Part of a small language model's weights: untied embeddings.
MLP neurons of a small language model. Each row is named by its layer, matrix (gate and up: input weights) and neuron, and shows model dimensions 128-255. Each number is 500 + 25 x the weight over its row's rms, rounded and kept within 0 to 999. Numbers have three digits each. A neuron's up and down rows have the sign that makes its largest values positive.
After each neuron's rows, "fires after" lists the tokens most often just before its 100 highest values on Wikipedia text that the model never trained on.

L6.gate279:462493465490509480464466484481544503457485496541496485515501487543482472459489488495469519481511519542510538483423506499470519471478525521529490484510494483516509513494524508520512471458478532497496520470523460490495482512482543468497461527487501479475507448519507477483553554470522486486471504508526485476456482535529548504541484528474512516530485510517529490468464525481501451523483
L6.up279:477482496538532511499497500529477504530523495475500504561523445472478507480469533500532500496464512478446470508515535498461509560515483503516487534476512512521541479519545512511511513537477506491468547541460488486502533477503496490468524482478508514510537492505466488513466535527479492511514521529498491484541480475471491514505527497489543541475520513510505519533500498512469487489506
fires after: " in", " of", " the", " University", " to", " Headquarters"

L6.gate460:509515523497480543518534499536477517511514496486480554493490477499505488512494518497483520463520477534497495500515481488514473501552499495528463481530489512484459511528480483518484469478516487522515530497497501489517487478469460497535500504519487515510489497485515571518487503526484580514507520479502537487508470483502500494510524529502448511480520492511503478478534561491511524516487
L6.up460:495514533488454477487523510513496513463475522467494488487501477499517535476518545530524521516510515492493511468472485454495503507484483459452485482523466475469492465506521505498535465488490504487521507509434533536461514485498501540525460489473516477524510508517469501527430475502494470528487516492508459456500503529533515535503495477516529518519489515455477516504491482459480526507497
fires after: ",", "–", " (", " Ash", "18"

L6.gate1132:466528480526503470515495455474514543482474496486530490498527481511510537548513490462511477472481506530463486487499546514455544482483494490545487460498501504482492499523537463534496526516538474520536516510547458544487544500535503467539507470506496499497494519541483556534552518481533521470490499496517443529513476496509505536529465482488541479510537458506477533486504480532538519512465
L6.up1132:505485524486535487507507487470532509531477527525533496513489543525515482533526491508476534488505485548482525492520477503480479487459509479497493463509439532484507532499482492489497545504489525485492479528514499531475504529521493475549500460474488500488480507489510474442506465534493546500521452479479499486521508496500545454523493519529490545508512504573496480476497531507494540527506
fires after: " was", " is", " as", " became"

L3.gate66:522474497554473521512525468495514536509496512502525521541510443482484462500494477507509512460471529474549490523462488511547492465519483511536460473518483514535487462511491478516477457493515475480518501487492473516516502491511512494504496458525464519477540507528535509469570491503509493518454509493520506468521495484456521481522480500491504526524475482495472490520464527466485494517545
L3.up66:494495525498492501467542532513508500478468465496524467545444515473504495475481485488504520522500538550528501526549462545509498458499486520484491500516508483543526476482487524508510504509464510508548489475495495518520479482491516518496544503483525529530550529495523496482522516490497484527497494517531492517532562531505504501488495491509486495477464486526455475538492487498490456482492
fires after: "=", "\n\n", "\n", "amp"

L3.gate388:522494512475484457473530462533507561515441501504492510509503481559458501524505466522527486455517524468530499524519518480487492506473467538505472523549517487495536487506516498488487461526485486525486493487485498515545522521536505523498492486501469498511518493469445509483491498467494467494487521500517494491488520476478532470486496532485487491532471515482477485455505503500472473510507
L3.up388:484461474489494498530513448540515513519482517499513475459544501473468509529526496484533450457516529484498514498504530489497518501473482517491498535521475471477460503467515534486494523511504477477474543465493511494507505481480501507475468494529506518470498496504450505492501513492472500494516522495459525448498539466482527484493517497493493513515517516462490491483483554572467503551493
fires after: " the", "N", "U", " The", "The"

L6.gate296:506515531496478528487510516536459482522490504480509454513525488508454516533504468517466469484483448555490475433513473531469513504485524535478494558500538502488492492546429508485463501496486478501496473518481510472525501507513488510537507506509512470460556465540502452497509524492484491517512501509510554498477496528497482474532518536523488522515464510422518516461469475502484502502524
L6.up296:432492537495464504531521480492499522473503491525472508520547472474487516506581503515529492482473477478499499474472476535486538493480487465502504540454518454502561485476496503491520495570515477519496550490495508498527502443526557529529544500529506478487490522496517485500469469507527503484503506553497501500509496519510495470455460512478491532498491569509500482474533528514501548505573
fires after: " on", "On", " (", " On", " since"

L6.gate808:520502499489495506497499472513452534446516509534451494506448504513523513479510503475489462518550484498494469490492482447557467472511517521455553535464495495496491523537490453509482499460509515540488500458507549518448497523503541488554471473531493488475500483481508477540492515509524468522497514541496513468469453478525455432528501514471475534537519485534513464514455524483503507517520
L6.up808:436516512482556515509512512500475528481498505517491549532500491497507470510485508509471528458497554502465475517531496487480511520472470438527478495529497519499519507477477520503495541494498489493514510571513485483494520481522491522504501517511511494511533501498523465509477509498477509498543519494487474523503514496497488514535520546510534467516495476533462464469532487511500532446503
fires after: ".", "/", " N", " (", " %", " the"

L3.gate826:521475546494508469488499503477493514488484478515526518476489518520531525487517503529471499472478501529518525504510497543483532482500470504523494474489479496460477487527481460507483499520513524482496493513475520528556476541533484469506511534520510480515490490489495520495512502474528522470464459470464517527501421515448507490453513519520498497470503474489485482503531526461523479524497
L3.up826:516453545509484450480532507503502493518519512527497504493504538479540490491523485530525498511496505494465489467492516528510517462499503471483483484538475515471507492514545488473518543473500451492524475501508527507551457510508484517493512533476456481503477533495477476512528523487499506529505472568519514497452509477474470516505535465497495512492467456512487500512549482493491487485461
fires after: "\n\n", " (", "″", " was", "oc"

L6.gate637:470500506515504485517529478469514496518523479499494502483483519464540550491487502487489451526544492520489484494527486459477506488539498511529511486508461486488477507503502480501515544505519526476517509479507489517513470514516461466526529498442544501496533502528525484485523463490534531473506513456492514510523516506543510498493515507472492521492528508507517460522521510509545473523503
L6.up637:465514499455476524494501481512512484482493492504486463543488481516510544482514475469448510502527514509517520449489526531495442476519466477489515491526502447542541475508526467500482494483501448503512516465540468520511497478466523469534510472457496490501504511505500517511495470501515527527495513554452506491453472491528522497497509526494468509490558490497484523489510467521508475502505
fires after: ","

L3.gate922:522477507511491508509463518472520506484526517456496479486468448505498535510509533511487516453518469457464513511478500521483526475498462448520484518485474466527487484499508499509531492514462555526531453530503501496499462520526479487524494509438470476532483474501480465480519516514509506509431535493531465471520436487515463506503488484509505483488464492478520505529483507495543415523481
L3.up922:478472518486514521492487479464468535441441517508449473515510512501524504507520512492485520500520496535507481526506501478496513494449537493521528550480514491512452486501486511502465502452464518556442444527507533517502471504497499507514532482486469485529537477477497480496521506497479504487512457495518505511485505493458550515479479468518480486498500474508528506538536466501482516467496
fires after: ".", "T", "s", "C", " ("

L6.gate376:460515507479433509529526464495482527504496458464482488551450503497550543502477516535494498451496528539503520521459537490521505490457534510499531516479511497509495451535456488507519508502496486554509447473486496490550536515488538503489483474480538531501538469524540505553512549482485482505439453495493488435477501538478531500546495485518532472487496470491493485502515493455495526532478
L6.up376:501502502510513459493518504462492500509517468495500497489486480499513499490523544474473491443526481510539507459460498520484523513502491496505536503526488478479462505522459571483494534518509493533539479481547484466516470496527517510512484497511480502479558500488498459530469471461504492458467490491490497482538514530564467497499507513505494529475501510500509509536502482524495499505573
fires after: " (", "-", "^", ",", " di", "{"

L6.gate235:494487484476530487492517501493494532518478509534514532486492529488502513522507509457511538524532464518491505436503524513533454540531466479485487527496492507486496532489512514556492486512506488466476473509553447488494516482495513463480487476500514471480534470518490513479511491474494490496418494524495557532499479453562500509468479505476508522520485504507500466513490511500512481494515
L6.up235:510519496491517463526551549493529495527548516525520514483524442545517495522514498526539504516476511544551514489487493449500520509497477458502504474466525497457447533526486479486540470510533502465482494496494493542501484501514529485529460479477499451496508496519517455512482490532518521491483517536477527484464504473518511473480489480494507460544519504479484513488516491542505492501493
fires after: ",", "\""

L3.gate942:481499486502486534461539541506467527505524490486511533554495472480565474496521472486504522525469458492494509483501517480501464513530531499517530438460495454523506460498506528517508515474434503499529541478498441496485510525468500544513486477528527473533494474511542499484505515534494492532506510488489519485485459490478518517542493481423527471531496496513482470512488527506475542503498
L3.up942:505518558538476498502510471503483482499535521499509500503518486479505500490505496509484489512541494553465487498520474482532457529480476489529497514475472511441495534517482504511529515451486518501563497464512518507494530492481480524477545481482492536513530474504518498498515526516516472532488513517487479502458433451453537477501512507475538487499475507480465503505470512533466503471499
fires after: ")", "p", " ;"

L6.gate1032:493518465532524508472495476484480459514496521500524485506490510488443465497517516497539514545496514507511505525552508493512493509505460461552522450512479502526500472437476539506470479485484493516498496520501557490532552500491511529478489460499508507486500473453486524508494446462507525481503497466484472510481495512515513511500477518523487519522457508513517500497531514528467490496504
L6.up1032:452501485530490459532474487515520492543558504485488465472491513479455441521486505525544477537498538510502499483513494511497487481437504500548513486499504475527516493506519510469492495484495474490505500513517523534502547506483504529478533499479506500461474488460514473532489501484501516476489495473513479515530487517519533477522505495520519531525440471539531470461523539524500550526507
fires after: ",", " such", "ing", "s", " well"

L3.gate357:504500500528527534494507491504479526512526484469498511514526510500506487495523512464552494559507466523517512512506529517473479513484512466488532465512484491529545519535512473537500517496478535500482519506426515502486552503512509499494503506466473455506490524467509496468491497515494512537508502536480467532508497524470499474486488507538482531505475500457512508465499468492513511467528
L3.up357:516495466479559501503498488459486514464565461528509491513511510484523504484467512477539486518487522526535483486509472521513486503486537491453504473524517481499457519535493494453490548431503511514510497519483510522527512516507474483499513496479530513516529458441516519442512498537508481531512480530500508511517474541475483521478501491517482566466497496457545479502486468498496469489467
fires after: "|", " (", "19"

L6.gate382:494511504486498498450495499461527511522507513493547524540477538490503505506492516502494533504509503502519478446473565499479507448518544480474498455528566453517497522506484461512496527481447514481521519505481502495509520536545514484476513506478530492469461507475484516505498489490536507490448479516522514494504477462477472474479525488492532545489511467471535529500477503477489495531499
L6.up382:470528513545497495504437473438503488487481487488485530489489504520530535495482475468538512502531529528508443551498488542519523504516515506496536503506522573521501473492481479523468482533514493552527502550473526485500531476495519496508554508485518542521503486517545502491539549512534471485489500492445479518470501522525499502478496551517492496445468469523488488516450514518496501505516
fires after: ".", " as", " became", " is", " was"

L6.gate704:484497519509471500460530527438533509531492483485484556536509491517533480485497499494477528480545500482518466506504489547548559508524494509499515491467400480532545491484499463479503463516528466485555464510499543493469507498491481492509530487509497530470508507520492506512487495511497501517510514537506469500510507509457456503511520512464529495488444507521472528473501523553541462500547
L6.up704:466539487528498508505507503465476532527500515493458496495516496559497452479516494480544513486533513496546516475450502476489541507539513536563529482550478469495508515469501480504492502511524474480545528525497505491488515490558484496496477461502544487508523496489482474473526488468534478492495518493486533503460461515476491485498502502498516498454497489506494503449518545490517496478527
fires after: " in", " of", "=", " the"

L3.gate463:558472478502497425495499437511512426483506512500549561514483461523530499490464461522499509530498505499530534521473516501512514521482498489502492488474524474518525484508510489497504488536502450530532462475490473487504470496495470502568505519485512522533487512469506549480494541501482503490496490543514508486513483541528522451465462507508478458504489508499476503499435522485507480478508
L3.up463:459510482530535493564523490545470521462502504483471476492491491478491499531505461483508498511501516472501481524535463512531486533504512505471493533460546462468475499478499524486511499494536513479490496506508486493482506477496517477543500501522518500518518545491490506495548536503486474506439508476515492515489528473513492471453528539496458516520538505525483479480492501516550512531475
fires after: "–", "C", "19", "S"

L6.gate48:453483485446472538516511511530489494506444505504478479490496471512515493519513521494482527494513532512513529497495526474470504470504509529460460503536522498512489499496518484527494477498517471471503481515540512530487523514484532566493478470519527504537516478494523487513496456464521441517489486465454534485527479570515478498548528495492508472519489487503523483479511496500504562521492
L6.up48:483515468531484521474464512518498522503484502513500555518495510503519473507491513480514533484483478510485525483478484503465542508515514493485470562501506478520473513501517499525508504500551490507482503539526540529499493453523466502474514476516449538504515487521496520522433478505490577514504552504466513506508512484533510489542499512522494506506464534465510485483497543521544466496484
fires after: " |", ",", ")", "6", "000", ";"

L6.gate652:508513547464539496472516481499497499475522568505523472524510503502491520516488487513504500482512479494530455491503550494447472477508520476470541527526452439523461513539489500515481528516534502517521511541487505498518464492476510465531470530492494477451522519506515501493512472539494477484511506477528472475495509526498531519474521468494499493539515545502516517513478513520495480508544
L6.up652:491527508521476452471504533456542519511507501495454477531513484483513509505510460515472531543471480518528464468525480493491489497523509482428471475497515477474524513506513484519494492485497483472520503489488460501535500468485515472511491487480496429545522557480508490469488544469524467542452469506461516494470547481473508540524569463509483483458503547506515518511470467470460520498506
fires after: "\n\n", "\n"

L6.gate1155:477460519517494548496527532528512487507533459508461490461552503479484477487517478471488475491516528522482489504490511490464512476480525476496470487511508537469512489503483518446492471492525473484466523472511447481502461501481503533513496484466500519533547522487505508522495484453524490505514503513516474518474496527532447514503511510550534520464484502523532493517533510536474443516513
L6.up1155:546558499444477494521473487488492509467521531490515471514495517506530502494457529481534527526502516527506475500501494467528440526495463493498507526549483498522537499477466511543538522489520487510517469485514517478538482455491514501515502500450460502466474507479470490452489515463479471483503477540518489489525488523487495474497530513520482502483506455496477507489504498503480516454454
fires after: ".", "-", " Mrs", " Rev"

L3.gate910:514512526471495495480475436516487501509497514497495504491498459497490458525517525476463483525558488464486539503504499536506497460531467509518486483485496455515449511478530493509504497491488501510486491533458507517532502521473521520529487496478446511500486472470519477493504477508485461519563523477490496528553507495468494470509501492495503458486506463475462460472481489489504493475519
L3.up910:490489472499477471520505496489504518545487535507516484495500513512484482501520515481489493504501424511535460538495490479473506505547491526517530482490467524543463471526452522487504461498536509510508488529500497492482510464482527507503511500509486480520500499472503491495466445496480515531523513488491519507514469490486552466538500506544514503478497492542492498482478506546512506519545
fires after: " (", "|", "=", "-", "–", "\n\n"

L3.gate1146:487512524520526541477472513505526490456488506487530511469505516497505508482545523541489468486482508533484513525510487496558492484518502485497496505497484499499529484517507505504469487496472522503465474457502483503481479486477538466517477484523527480440504476505506531511477523530499489538480507504506509533492484562500543497453519493533530540468506448521542488486541481529497455496549
L3.up1146:486497534537505521472462453524482485460529520506516515530501526451517491488500507503524438494502487477468454522512459539524494534512512481488495517495518540510492456494520552496483496483478525495516482508475500494498483491526467453526491456498519500475542423534500495465473513536485487489468491492483499492515454477496552496456504531494554525448522492512496474472498521497503509482513
fires after: ")", ".", "-", "W", " ;"

L3.gate109:495479526489487473536496514547536500463477522503493466521460525465494547551480470529524506504444521512482471534481470466433483496497514475528498502518499507509447452472527527522523526522495523498506492501534457475517534527520498509487503502511495464491511514494523486473512456541477509550510486519465488498502514504465505514475470512500482516551486464512456498489534531555543517523550
L3.up109:520496553493498461494498542525511529527535493561507532510489505524490540507514493488480507489523482497532524511490499514520523495490512493499521519498505495523486480550508458536558460550523517487511492526532482498499527485492463498527522470471470538479522531439495494542482499478477487505478507478504467496499486467506506458540496540465480530487542508510512503474490518517478511485583
fires after: " the", " this"

L3.gate138:468514531511487510526478519533477473489525487508530467503457513509498502493474455522524526489509497477498476479518496489497520468457504454502527468465477514536492461483501494486517459491508525557490478483506514451522490479492487513488527465470498494493516527489484511490511501526472524538502463484484500491495500547514472495502517501450555490570496504546502515518464469532523514480466
L3.up138:480528520530458526527505566524483509516502506474528482493489520508500503510498465538503518528456508516459493490492495492488493516465494483517503513511493543515466444480533494521531504471490526560536470458479520473529498488494503509508534472491504471466485547464514506481479512506468488515507462481512455519489473570531465500501535488479510484527520506492490554499457461521536503485458
fires after: ",", ".", " Shin"

L3.gate278:530475531502457502446467552520474550458512506480469542465467543472529469473549528516539502517480475498503476503490515525519479529496532499511516480538528495519520515517535530510519525500487482528523543499515514482499514508489521496513483498480554460482480520515529486497505479485497462521505537527494487530499564455495488455488533537513510505542488517458535504444480508549487514489504
L3.up278:515496482496421498529502463484513527490484532495520530481523460559485519505492433491514491495534487500500494478487519487524467499479501514502504515502494523469502500494478491542509542484517488514508505468499510492521532510467526515580534482496462509519491514513531501534542484516487492503509480520514485500512509458518507462506521536482438497482505445521509451461503506504472492485501
fires after: "'", "ğ", ",", "ax", ")"

L6.gate572:507510527494490481536500512488491520538491548461506491525484562476493477469482502506482443531518502496482497434487496502458461519508514487528480445489518482462517523470497498516481527477478525504482520478507495536469540492461492474481561542505507482439479535474494509503543507524507540478463500479509523476498510519522484507482512495533443483553497537492517483462493510533503526494526
L6.up572:468507509451476490494518514497497521517475439523490502546534520514511520531523492503435500486518475492480509501509503527444554515554522496483476521503519520441475536482518518507466488518467489484485482489537488477518592503435548473493523514541477479489466492500502530497532474532462508486474474504539484518535465534505469481501498492522530479484510545460492522517490522507504539475530
fires after: " on", "On", " On"

L6.gate997:432539476457508473530491540496491495510542510510512454484522491478536483498480520446485520525511494510488480526489527484549495499474514486474479483516566480485479459497541476478509485438480473480530524513534540477546461542471491514498548499464453524481485543523546498515454497519498493487503490461505492479514502498492503501518534468517499457515457525485522498485479502529528525521496
L6.up997:516547536480524505513462518458468520466521465514500466497487485500500516479462508491475527520507490520528528501525499498497513510516447501475498518503483531504507507484462500496512459492455511464461494500503468447458458516497531503480495515492506486493521514473529471475493514497478498469510441499552488499473549483487525514489516490528528513513487496491515508519505465513463475483517
fires after: "|", " |", " 0", ":", " 1", " 2"

L6.gate867:529545482495483527521505500472507513511490462512489491503481485510548489463476520487512498497496469507506539503522481529518529499515568514509508528505508542525488490532487468505513470532516518487489527502496478521492512482504511530502494558508497484516480499540486520483498548510503469462511480512492501483505515487452478503506481515527510516477526508498526519501480505532512542454498
L6.up867:502549515494497500528520500477508474513487504525536474513506484512499484493461531469505525481504496526489498507500523521543558528513585527489545539520511487494497545497474488511491515509518561508482493528515485523473495499453481542525460488495520512557534479477466485521493499490495464488526471527467532495492478434481506478477490480489491467485518465510483518475448550535532503487528
fires after: "=", "DST"

L3.gate257:475519488533512526509504527510450509505466485524521523482457446517532459458486479524501496482522506497483489490535502490544470521473543506473489544509480496535510565522516516514515494478522457533491530527508479459482488470461461477491486510519494489508523497487485478490518529566509454502474530490511503490468494506506478489538486489482505497484521510451538495482513543520492489492496
L3.up257:541499512477487529556523509513444479495485513508498523499479492495478453485483453495491483498559486474495490504523501468505481465490542527456474505507480533552512492502533501528500476477524468547440539536507467459500509496490442488513515475536494468511539490506485486495489483493484471490511546476495498506494514460530485473541457507477512492523485497450505512511514517529492482493542
fires after: " the", "-", " (", "\n", " The"

L3.gate952:516520505473525480542532533462500484494511497524472499475502479536480519505458484520501531487510457508542515511538508481510472514465521504517508535487540496481498491480510525545500529470492496498461501482515495521478445447489493467516548500503482460484481479524523507537472520426444484526467553486514494501519452500522476508507481492518517482544531550481499487508493477522488475506477
L3.up952:495508508473504523485507483504472469497498509513480507529508512518507522489501508453540483492527501488540519469549486487515515537475479488527487501475510498485520509514516485611499537512474518505478490526517482520483472457486518498484514483525512500518480463479531485541495484458486492524487514493516511480528491476507488509445529491517529499506543519472463502533473490536466480520514
fires after: ",", ")", "\"", "s", "."

L6.gate1145:503504520489494523516497499520512489496531466535505482495498471485550507491462494461486472457466474487524540528550495515517527493464492512508506510482521512567484504499522519552510480500515507516439487472502526521485527510473492492516502519519523515495518504498498517526516496493492488439517489507497482507469478507487492522452463489532518461511538524499485464470528481512519512483499
L6.up1145:500531484457544500517496525514528468477514471494475547522506480463522484490518547478524495447492526484521523533488511503511496518476478494522492491501497478516531464494536483491545489534504493533484511546452473499499487476501495502443510515466485525455486513486466464494469451505501483509490513507528476536484489483481535510541468504524492495479541521461524486498495505496492488465502
fires after: "|", " In", "\n", " mi", "/"

L6.gate480:494510487502515511488538492523490506479469491480465471452474496492482467504533492481515516498488469476530447476484487443485501468520482509486552505491490477454505520510489514536497488480518504547517521506460559514471515505463521498503483511499497500496485524480491486504474514511521570517466475486513484524508494511501506503490500502479526473491523503468497489512484505471479539497479
L6.up480:527541477491499499475494510520523506498472530481500472461469470503507528470542500513489529501494486526480510521498472502532506474535489479471442503469505545475488499487518518520560506491452508512511486533470477514484534538489497518510500536491506483522468551516489468516510502452504456498528513480455454493554511526473537523515547465493500519503490494494500501511520505532465527483515
fires after: " |", "ho", "|", "za", ";"

L3.gate993:529473461517535505499494545523460534488441528473504534457516521497500460464539499530531491449494463473476470463523544490517523514478535484510518479518519508529508510533496508520517470466512512508499516490524472479524479543522509491480476475459537493490489477498469513521529490518500526496523493513533500525530480549491482491522593517502479463528471519531538521530509485502510475516469
L3.up993:494501492517512494509500542466515493501517561480523490452502525492512449466502479521508516488498508479469484476503547506461511524460500495496490468478539527491497460493518525471469472484512509482487548507501474511520470491502545518491481447485523475453526518540479503487518480500516520512557502447533476488519463532476473502463563489492493470519510486492472522517520480530478485504502
fires after: " |", "|", " L", " ("

L3.gate945:543519510536476513475501520462541544531473507493492543515478524550472484509485435556522515484479465478523520482517523539464499466467478514503480510475548545541532494488492458542489509515439487480466519480492490513500530530493496500476466503499511512489502485498510545492479479487486543525476480448483516444493538506522472526490477500528537495530568557509513530520476543535517487516498
L3.up945:505549530525476519519519465469526514548444480457467509516479503506498507506546497502543506494484447503478519487494508514511520493484511535534487515490503507498535493505524485489468513514463461487503492495481526458483534559482531467478460481512559466543479526475471452483507521498484530515505481487526515475517496485472498479494563510510469497516541491484487484452455491538462479540514
fires after: " the", "The", " The", " |", "|"

L6.gate772:520492502480478459516519493509516549528501491452554506505499516500490489448466546480516470504503482496527491546531517516492507500528483475528450499501506474543501473521497488469531502470500547462488478510488520455525511534514495500532526529430451526512497511499541519492543505510521524559503501533491517504499523495488544497455525539488535505496492505499523496479474527503500537557474
L6.up772:537480553462494469459535526500522523493492519470520501513506497566516515476469495493477506520514525479491484483541487502515493478537534473483500533532481537526523495509509497500475470460474462522528531475431491497517497531487504496479529584505532496488484499516487488497595521477565521529476523492508480531483475498486516485505518449480500504467535522530505493483477516502485490532519
fires after: "=", " |", ".", " ("

L3.gate47:489502495460516461511488491474514536517505491488525491495483495477461452500439504494509453481489490464495500516445543486464485520532495522518475515533516514510541478527485525468464536489455526475512505542480485464544513533504517486474483478504476475465507494510448492490498550447519483509465490497496514491449506545515500496498484482533484501513580478515495506502513480527521578514459
L3.up47:539473483499519509511480542466470592494516479473533530546515518513499515488484483468520540493479477520497467508509503481484514564504494478476511485514503517479521483509482476474474499484480520495521513496506500484523464515502493494452491535492510508486479508531476465479468522498468535513411475502497552522508491517513485536497509509549470490538485471508484528481480482534485471513481
fires after: " (", " \"", "-"

L3.gate996:471480525469510502539499485494513487497512446478478541550452514497488533524503486531510540446494469405504514508534534493484484490481509493508492485527500483517479503483488492516503510490509551521498497503512500539539476491532472496508470470508510430501479514539521497474522487519495491528470512487487451515520494475516466531524487477533503517538512488476524475539503517471545509503501
L3.up996:487501464524533527493529541475514514518489528497535506518511552500467465474518467486490502513485505481543518459453484527454493475511536454518477502479493492542556473501511457558479486544497490491542493520448505488490506498498505526504514478507503509513473530476484523501515520494494484488507515498553496487504522521552452488474475523488505494503486431514468475474459487489472486496493
fires after: "="

L6.gate31:497483501431510542474500488509519512475487513483464477475480512552512517511497444557510512508480488513524499523493481478542509502543461484549501476493463498497514550491522496494513482492520519502497553448501478509551477491497504502476497494503496523479470482530536489517500510487502483486496500518477523473496491510515481466519432552468463505497519508550515504510490518504510519506516
L6.up31:485513472465463537526477533446507503501497499481486501542512513487505525519503481525495523480498491524480490440498498497513476515508459518511501498499539489485545521501518472531519475465498530490536505490545507501482462474472498503456460534519500483445492477524499503502478470501505484502486473512439491492489462489520489532489480528465475472483499522543502508480511502484501502461506
fires after: ",", " and", ")", " It"

L3.gate134:510552486498503466479519485521514561512491523473469504524506499493512525511519523537474484560500533472510478493484483470501537491506515514527452506499503477483454514531522526502478494511501503498505481534495477481454506535535497514507532552488516525504491528541496533454504487489498507519503497506483496517466466475467544478519483548486489491495535522450562496482529490487539477569487
L3.up134:500524503524474524462526485565510553479480514528529511500523468517498490523517536518492461508477471499493516523488501507488505482488517536538477494506529481492490498512519486544515458514472478501520480477482504487504496505560509466500529529513521528485516526543485502478487505460465499483512547491518470511491516453494516492511519540516495475511541525449529485504557484494486511546478
fires after: " (", " |", "o", ";", "N", " −"

L6.gate1128:560485472511498483483564469479548464503461516483477477468493499522526472496476508505476494489522506519482505516465508510500544506535502503513447475486510488458508522485479465456498473528543506520510510542486500521504501517525492537530502497542516509502506495518494517492519466487494497519540501522487492488527522502503506499515497474480508496487478511545515488520516494533545515502498
L6.up1128:479506447485492506498570543471507539485521480482496499507519524523565493475508497487524541472513492537495505540450487475517513468528490505483501515475480500473515481514491457455546506514484477480491529501507523521474466503548515518482544470540463498535519490503489480460556482507465450526535481492530480509546535527502520510480500456498542461533474486524499516503505486509531520518528
fires after: "="

L3.gate1186:495544529496488492527508458533509467484522418499511552511583521496469495503505540495456483494492544506455496519491504514502463502488486510478485478478474471496521481517539525492516489461482534526528497527484501539494530508544552551523453456472521526526491478529496497509468515451516476495517507483489485497576495489501534503483505532517495480504504529483496498489518539469510524553523
L3.up1186:525463476491507456519483473505477509511502495529500456545506503510477502514505538518502478466500476479517506494513515522507472455479518460475460520505502486519501506476509534473516523515531489516559481460525472488477503451487491511535517520534511438511493535496480530469455527502527515448463490539519528506541504505468502520486521509495499510431501506499513464520490530478484513531484
fires after: ".", "0", "1"

L3.gate118:535522513523536515530515514470481522526541517489474496561511492465556460465515503523493531524492491524520489508526496486530495498495511506481492488487552486465543504510495531527502451497544461498525473549473503514473534521519500478534550509453505521508509540516477510464481469489510502502525484502520522518491520528516528465480530524477489477539508506499484527447498557525481493504519
L3.up118:476459480489461452492501471489512534491487528495495500527544499468522461481507475506496538457462477477528500483505505495457488488491527491468474521559533524503580450459520568503543505475488485495523481549498466529495491477420496563524547494462484495520484513512500494489488499520491479509524471509505475487529526510523514502503541480487499491515489502510511527500504503524497530541475
fires after: " |", "–", " (", ".", ":", " ."

L6.gate719:486518463485547512480501494499475525488484507517527507526507534502533501522513510499478532503509536531555483501462530509519500492517503493480481473506490505514512511501487514470505466499506476545479558504478462492501496506463522557476543529482499519488489476468524463493538541461515510522504502485507512469451514488497476485546481513528480521499477503474484500491461512484463513465533
L6.up719:477500506461469536480495481490486508517477490500561495512508498484544499480515460484532533489497499519495545474500527472475510512534468504510489464514472558558469493496519489491506505484493497509472538511465469480509522468518536506495549530453507519488475477537491472545479496484526510476506541508540484464513475486476494449535477481498481516480488532533528549521498512496478499492498
fires after: " of", ",", "gan", "ai", " in", ":"

L6.gate1013:479519526499506469555491557515509498493491456457516479483473484546530569514517541511521491491506538526459482542471460506500514498489495464501485512484507505555514475500477470560500553520469507473481502471500479527472497476542492512498514543516513524473447510488457481501530504525506486466475484492500520473500535591477533490487500484474534496512500501501486549561494436501475488525522
L6.up1013:516485478486486497508497487492509493481481547467535482534500511501488501487494510523475528469490488499488490484443473491496511550473554490532531510505530456529506493528462505485540480518518529490523492504492460531507461513471565510534529544454524497526516502497505487496498539502502485502486502475538529528507489548518472486468552516503512444502514493469459480546525494502490506497489
fires after: "-", "|", " at"